config = dict(
    num_hidden_layers=12,
    hidden_size=384,
    num_attention_heads=4,
    num_key_value_heads=4,
    head_dim=128,
    intermediate_size=1536,
    vocab_size=2048,
    hidden_act='tanh_gelu',
    norm='layernorm',
    norm_place='pre',
    norm_eps=1e-06,
    positions='learned',
    qk_norm=False,
    attn_scale=0.0884,
    bias='all',
    tie_word_embeddings=True,
    parallel_block=True,
    init='normal',
    init_std_qkv=0.0242,
    init_std_o=0.00495,
    init_std_up=0.0242,
    init_std_down=0.00495,
    optimizer='adam_variant',
    learning_rate=0.0014,
    beta1=0.9,
    weight_decay=0.14,
    lr_head=0.0053,
    max_grad_norm=1.0,
    warmup_steps=316,
    schedule='wsd',
    decay_fraction=1.0,
    decay_shape='linear',
    final_lr_fraction=0.0,
    batch_tokens=131072,
    max_seq_len=1024,
    doc_mask=True,
    train_tokens=458700000,
    max_steps=3500,
    dataset='wikipedia_en',
)
MLP neurons of a small language model. Each row is named by its layer, matrix (up: input weights) and neuron, and shows model dimensions 0-127. Each number is 500 + 40 x the weight over its row's rms, rounded and kept within 0 to 999. Numbers have three digits each.
A block is one neuron, or neurons of one layer that tend to fire together. After each block is what it responds to, as a language model described it from the Wikipedia text at the highest values.

L9.up27:512525541477515506521456486439459485512453531549513524484536447554426519554628475525459557533414514492469572579488495524546523439492424519510492531541531552521528611494565473490454558502497475552469486540456505574503510476512460479490517448519525546472564546483507564475478449477503572495478542489386539499498433456447521462500525455444485432488501479458493466597458440461494428444518
L9.up809:506508519492497497512477488468556554445510561532513530521565464445503485441538485507517563453406504499459520518524533492476477542422464496446521541495511508500580572542525539517513472482494477496500478466534540522480474495480445554568467466501480449420528505477551549511497584463474517477532490503462533485457571469461501460524453477506513491528515555429557548540463515410485515540496
Signed table numbers. Plus and minus signs opening numbers in wiki table cells (vote swing, goal difference, e.g. +2.4, −1), plus empty cells and mid-word pieces (re, en).

L9.up577:500517476448498482441505559560539466492525524508560529539539565502588430547521535443491479501465531488521529522488474525434587475579535569493499466587546510432494489445484499461458471464500529508504438494503432482512533483475489542547528492554478493497596505481527462523402545518419542484535440493476447530399481532494498493464508526515567503531443546501415446560473502499484498487499
L9.up1160:472505528392511482538465607549543507515549486535493490538515497510503504527491380540514455490455511411541433446500555505461501479510559552456485526524508507472502514507548482420568458403550534514420482473490466466553465468512568618565528550422516567485489552455466500450511492449508531492489437490478474493449490457480478502432456490504549607530486515459485515538431396464481524517522
Initial letter of names. Lone capital-letter first pieces of split words, mostly names in tables or lists, such as K in Kamal, P in Purasangre, D in Danylo.

L6.up560:496487587375503483445445563500452447479479463531458517511552514394530473546500481532478546456474491477593461518520491485525527520533477427482503565467528551547502530498550482478497481507544495548452476442479514500507492486502567548473565454558593527596524495482408515483487504489437511466448467471506490467472471465588425504459535467507517509527461571554498499549451524463438556567498
L6.up758:499465502440514532559509558558489530533515537498494488477523478474469434545551504430479479466433514473464501528547571514558484528502521584513486478505468470452475562487530442404507475487496488534460452440497515491527537425535519550588601457531506528558507546499466522456444471482516481445512403450453526474465530453573507512525574479513476496498471467560547517500495481498507526491576
L6.up913:462500477510514514568471535460547532501536493451506507554482537507420518519549541406463524519532521463525428474471497486497555535406520603525500613531532481457542481476518497473476452525438445516438477538438527526503441491557428467559529494518555444479516524517526467516413420501459543459564502491544496502432514478503490483567531434520507431468453463501468518488507498508510507493496
L6.up982:471507510442510517495456543575467541457471508510586489582539470544467460528526477488516509517503558419494558463510519505570546510439522567474439559527537550458571500525480445484502431419533437525505480535421491521510440419515522544519452490454558489535516479478470542458477490525492461481523488446498465511469488544434514486525481477589504484524453524524465571550459528473511489555478
L6.up1105:527487504523553427531460545563489455567558464548486460479405478472484488579502482521512497592520518451520526550554470484506500508457505454510379504551523463574457496547502503471545455525546523492516599507538511550407513466568524515558540511482529567545437514472459497457490493403512507476428423508489525516479578489509548468531463474452455466526423484470509496561508464466464454483466
L6.up1110:532473488465459482497537516586504498522452510497488455488502484496533500471571507516493477506493521393547560501532538484587524541567481507490464494510538520542527545494540523473528457502503548528482475487450531479487538457505428462525549503519578427507552476485544521442500489455428514463494453509516518505480536525569522544557478366526476466504460537548528481505516548456553520466474
L6.up1224:509414586516492456517523546470548495482522516477509517446446501501472496538567522461540490515506475415534528516437562577456466549492451497442450551489496550442540550493520508433506573522491440501482533482498481512514503535539474529513550471482524521453517504532504417421437514489478545490451459579498392499480468530465459487537530498485502496449464606454482501465483456456499546516549
L6.up1408:504519546542539462508461491437525487496569491523529480543563520459504513592561597433471467532426496436527540446588512525509498519545495551516421525533523459456452508443495478477526460398520478505480515529430435488561554467505537468493530506446550448519515455440522474439487471541531471503481496453518504503561484533502515532475492485553531467545459481526487555440456492445474501506521
Word-opening consonant pieces. First piece of a word split into subwords, usually p, P, t, T, tr or te, as in tr(umpet), P(olish), te(lephone).

L9.up478:411449467458577539494554550465499561541472533481512542528531449437569455537526512533509495475548515500512447539501482515500458454517497579489507549552615396529534575465506412526524438520498477514537571492435497524472519579502520427556548450544546583488479537511484534535482480459410441518492539562454526524507460474495536545561457461533501499436543473545504573506496483499465555546507
L9.up1074:519466528433444508511404567504367512505533487456481550511555490560536431528522462566538453515488479516497509542446524587535451486495545573503538532600526490524525522485511532490414439510534529597495517541451536469523479530478509475480515498491469621538463536482436529518482429491461477489477499486431508533460493460454427449503525520593499445463495533499458508512493473517468580509556
Introductory phrase end. The final token of a sentence-opening adverbial phrase, just before the main clause: the year in "In June 2015" or the comma in "In contrast," and "After the bombings,".

L8.up129:477540520557520527561495537494521479498497435488492507465544539549509497576517548480486474534448530481509438454509465456498503527503547525462435559583569470471450463519514438518550495533532484507471527443461465455496522491423490479537550526500533518573457512480416568447515450498504468501471436507557562463485446530483500508512550647507510488549448536553497472567476493438493489462545
L8.up929:489470570462477495545484451543518582477502490527533480512479500476512489577478554514438458525534569590574524473475499480521528487532489414504432568543528491532512542491528491409539519493489440568430500489498522494488591426472487494466536459500562514548495419451497492467433470471497503444494587469486475499543451483468534546582514504441523487502429489495485475496471491496412521465469
L8.up1063:462532526520569471529500531489483490572492475467461526487519488444599541537524470551445498514423544436493546511548515465472476538539565478493427561545508491488549502495484582476482506519551486473507522496491423482511497484502566518489525495509499509575415534415468576527498473443478507475539463481508551557472479479505485442526508497532527520506468440536476449557485523488498477517519
L8.up1251:511502479499546457507516502581529530546419487524488548510455498489466458523529448504453594544522501498528554485439506495497515503512534504438418512555525482496515496535441504515525536490521463501437478457542479497492552483527551478494490445483445459509451555444484512461568493442557516453470446468448530510442496493425445547467498578462526516525414541525485538536501475535485512532482
Mid-sentence commas. Commas inside running prose that join clauses, lists or appositives after a noun or verb, e.g. "the lakes, streams", "phrase, but".

L6.up362:521475498491481502567498499505555496536409513498570534541459536533504414554506486477543476533516579470498500530552497565577557530525521509519466523536463502516551531525525486532528408493509521489473413416446431467502534556506498540458507509548493557584456523457416521467491527445469435502548452473453512528499513485544458570488453533540477474502495458518506473426528519495574510458468
L6.up387:450491514493539475613431503505501502534441453483478486590537460466499482556530505474510494555555496504496509516520544554525502445565443472508429563534553486523518501456482498445501470493532525481487523502451480461580588452482489495588469514469495504524436542410402496439525502436484502453482543531511525562506456455497476477576465581537521471542458514512489531518441470511503563487491
L6.up490:512448506481521537577512532467554482435445465496548491567567464458585460531535384499481521516552498500466484546537495559498503527501486486428460483545483452478541454518480511492478425464490461499473476400460450500553477566507574527535510404521527541598547527436473429502512531469501491563553545483461518513443452441549498506481489525544501472463500483525498519481451451504421434493466
L6.up960:473438466485466502527495521550459455480430604570527579489441515440496473496489429542488472434455498428479454526517565499577532465547502505457437522450551544486586499515505501519510495460510504497466489513455423483491491543490444571446495467507493579525529527519469507422460492503464477519489447546473523578466562514483541518471507535415532450514453511475474472503501542464559454474523
L6.up1032:595474442551535556552490570531497506466459489575534542430474528494522469541538531456486489523485568450436484486528483524544548591571557484388452526497476563491524480552489484477449522520492471511501492443498534569513582513428461510471469509435490475493432451503495569463559482465419536452561478512497533546517515569470568520495462542451536431537484489464476562531508512506557507419485
L6.up1094:531474525465489473536475527502464487486485480571540503484422506552411480504547505462475500526472500532529459510476515497539499504546541470455517527513514486451612467591476544449517460458474454527464517510507449589472502481501536478452479489532496585550452477485459554432545455513524458496486505478503559533511460528515535520478540569505512454539456509428456531528526422513462440497525
L6.up1234:479448512458556393570509530501543509521487548485551477512473448453505481530549529477513509472486553453497461535529507557529487510488499561565435533509566436564466524444501509501496397449516529520485536527486454491439578522514488534468539479501446601588434561515494432475498507421444483543517530493510482492489555450502488534516507532535470479455492410601475526451473465487434535532519
L6.up1314:501507523536499533541508547554434490543503506561514485505502458461488461533514528511486465539517530467550401530554540514501463501467515552501490516504548577462608471484501535464546492444508541522473513467490471447478542429519545547435557508490545520541437546496475508434485522428504544510582455456507511409555444531500538532448516482490466450519397416538478490520523495522571481550465
Commas in running text. Commas in prose, mostly after a noun or phrase ending a clause ("In 1988,", "in Orlando,"), plus thousands-separator commas in numbers like 11,495.

L8.up221:544504505446460490543526576433496509594488491497499504582569433529459481502539451461494488454478518502492462479521516509518434531506521518536483433479516463449455443486476481495512514444550527516526517496454488465514521466510462440494543505494621549529493622526499526451453500484456438485467517538490515454452481460549533516496585479509552499567487536454474440521465483499498522491508
L8.up484:554507557482528574533464490527606486475516508562506506513498452423500437534506501524515501534544514440503549452458456544506572532466486492480464509505526419411534437447587493501569464423506558498459532475537496421525481471472535513502564507500463482565522508475511454415501544499506545476493494461583489552539481488502453501553533519504522473544412483470489541514429480536510464473518
L8.up978:510500484603497491485518491465542529485502497560577525463516473431480501503461522500532456457472525491463523439509530505516466583579526562578442502507485429477477492544520506470514503504541491546432490522522527468581421481495514538484486498535489451490600515464488418491393510508453527524565537510488533528503528528501432527560558509392478541477491518529463491533441458445530466487542
L8.up1102:501504482538470553430560460516525511454467459619494502577458474470530512547598483513439453514446479438461535529458460521420541504536449534431483445514487465505529517460583420452501444481518499506522586479514448463484504497499467537469550484481538497497556527533545526513536506519470544462430469519515544493478538474594426509502488576508489537536496521511501526491496495431514589541549
Capitalized initial letter pieces. Single capital-letter word-start tokens split off from the rest of a word, mostly M, T, H, B, as in M|edtronic, T|olkien, H|illsboro, M|alta.

L6.up9:569477498457521452601511512503503464480486447493515565497500478495567518556484529456538592518567486532538487528512473472510554500520466489570478462439450514442522481514551497423469512690485518521461444496549446471448405531486508506535506473504479613497537429500527445592516478497472502479498470560500559541482431520474489541519460529507453483506528464543460501501495517460537544510554
L6.up411:460482513441543532558514517515500409501576552540505487450528516478499497520542485442574480502476545433513513514541526564587572534525449579463537519473445536491436479426533593480447443543490485514490457419521517521455498527543470494521488451515496481542489469475486529509555459486513486525556428521448533534471473531490460439498545501446488437531478481524471448539497510551451501502480
L6.up543:491510551468601502519452578496457527573427533498471521408486434475507465460495483538516531494491563493485486528502515517531467517464510472480546544524474515532555504520488496474544516512543406512474434496470445530536489501513462486538457483521512509458473589467494502489540526473484513421499526448493506514426583575445510489543425466428515456558521357475502493516481534425439535415501
L6.up644:502451564504515518436427471575448434481425556477560526536434493424551474483514540436452511584452473455557413468462578446501580550503456449533494537545486463533587446509549508491466554466495514499496386578476504584514450543535467481541466564443510476512482491495446516483432514560436520423434498559554567485476517483482497489469515531483493481575534460464481498506446528466532564531503
L6.up768:507464465501515507448503552501532445510489559543516602525441491489547468528512515428498561488435471423404460512519505492573522485520524483543477513500437546566606439460471510526506515517462485485431448474449426489548499520480485538424506501533492500483476608498472496462463516478470545471515521527539519543508486472450428522500549506531511425555489435501482523444467454460518522498499
L6.up950:487513521539499431557463493530558517489453445563537543587521515530511474513552393534463542519555529494448543494487484519576534496516499529505469476552529547535521503514476533574510506507466467493464500468420492474578492477517446472594435477525463504518522621474484505472440450588615477544495535549504524486443497507444516539529506499564497472476500546539477504495477486503490484487489
L6.up1194:504497538577502444482537526472509441464493519547629547576464522529444471500522469516460493534539490522590446556442436514496496518483519496458534509557544520492488523491500492536511480508535424539527474481476491507524471545527410551559460412563544490564557559482555517500525423499437513482480466544501525566476541546457450477572539545467500524536487522491483487489501515522530505546526
L6.up1522:486490536471569544536428496458587424530532497564475503569455466473436502526477503500501581486445540442466494498465502453563518490493476527537511497475532489525477534481524542478499489472521494507452511523490466470508422513525467571450530520549479509523483592423507492445511545548518557540532500490591538565457567481459532498499531454473497452486486445507504440453457567420406520447518
Table cell separators. Empty cell pipes in election and statistics tables right after row labels like Conservative hold, Turnout, Total votes, plus scattered word endings like -ive and label colons.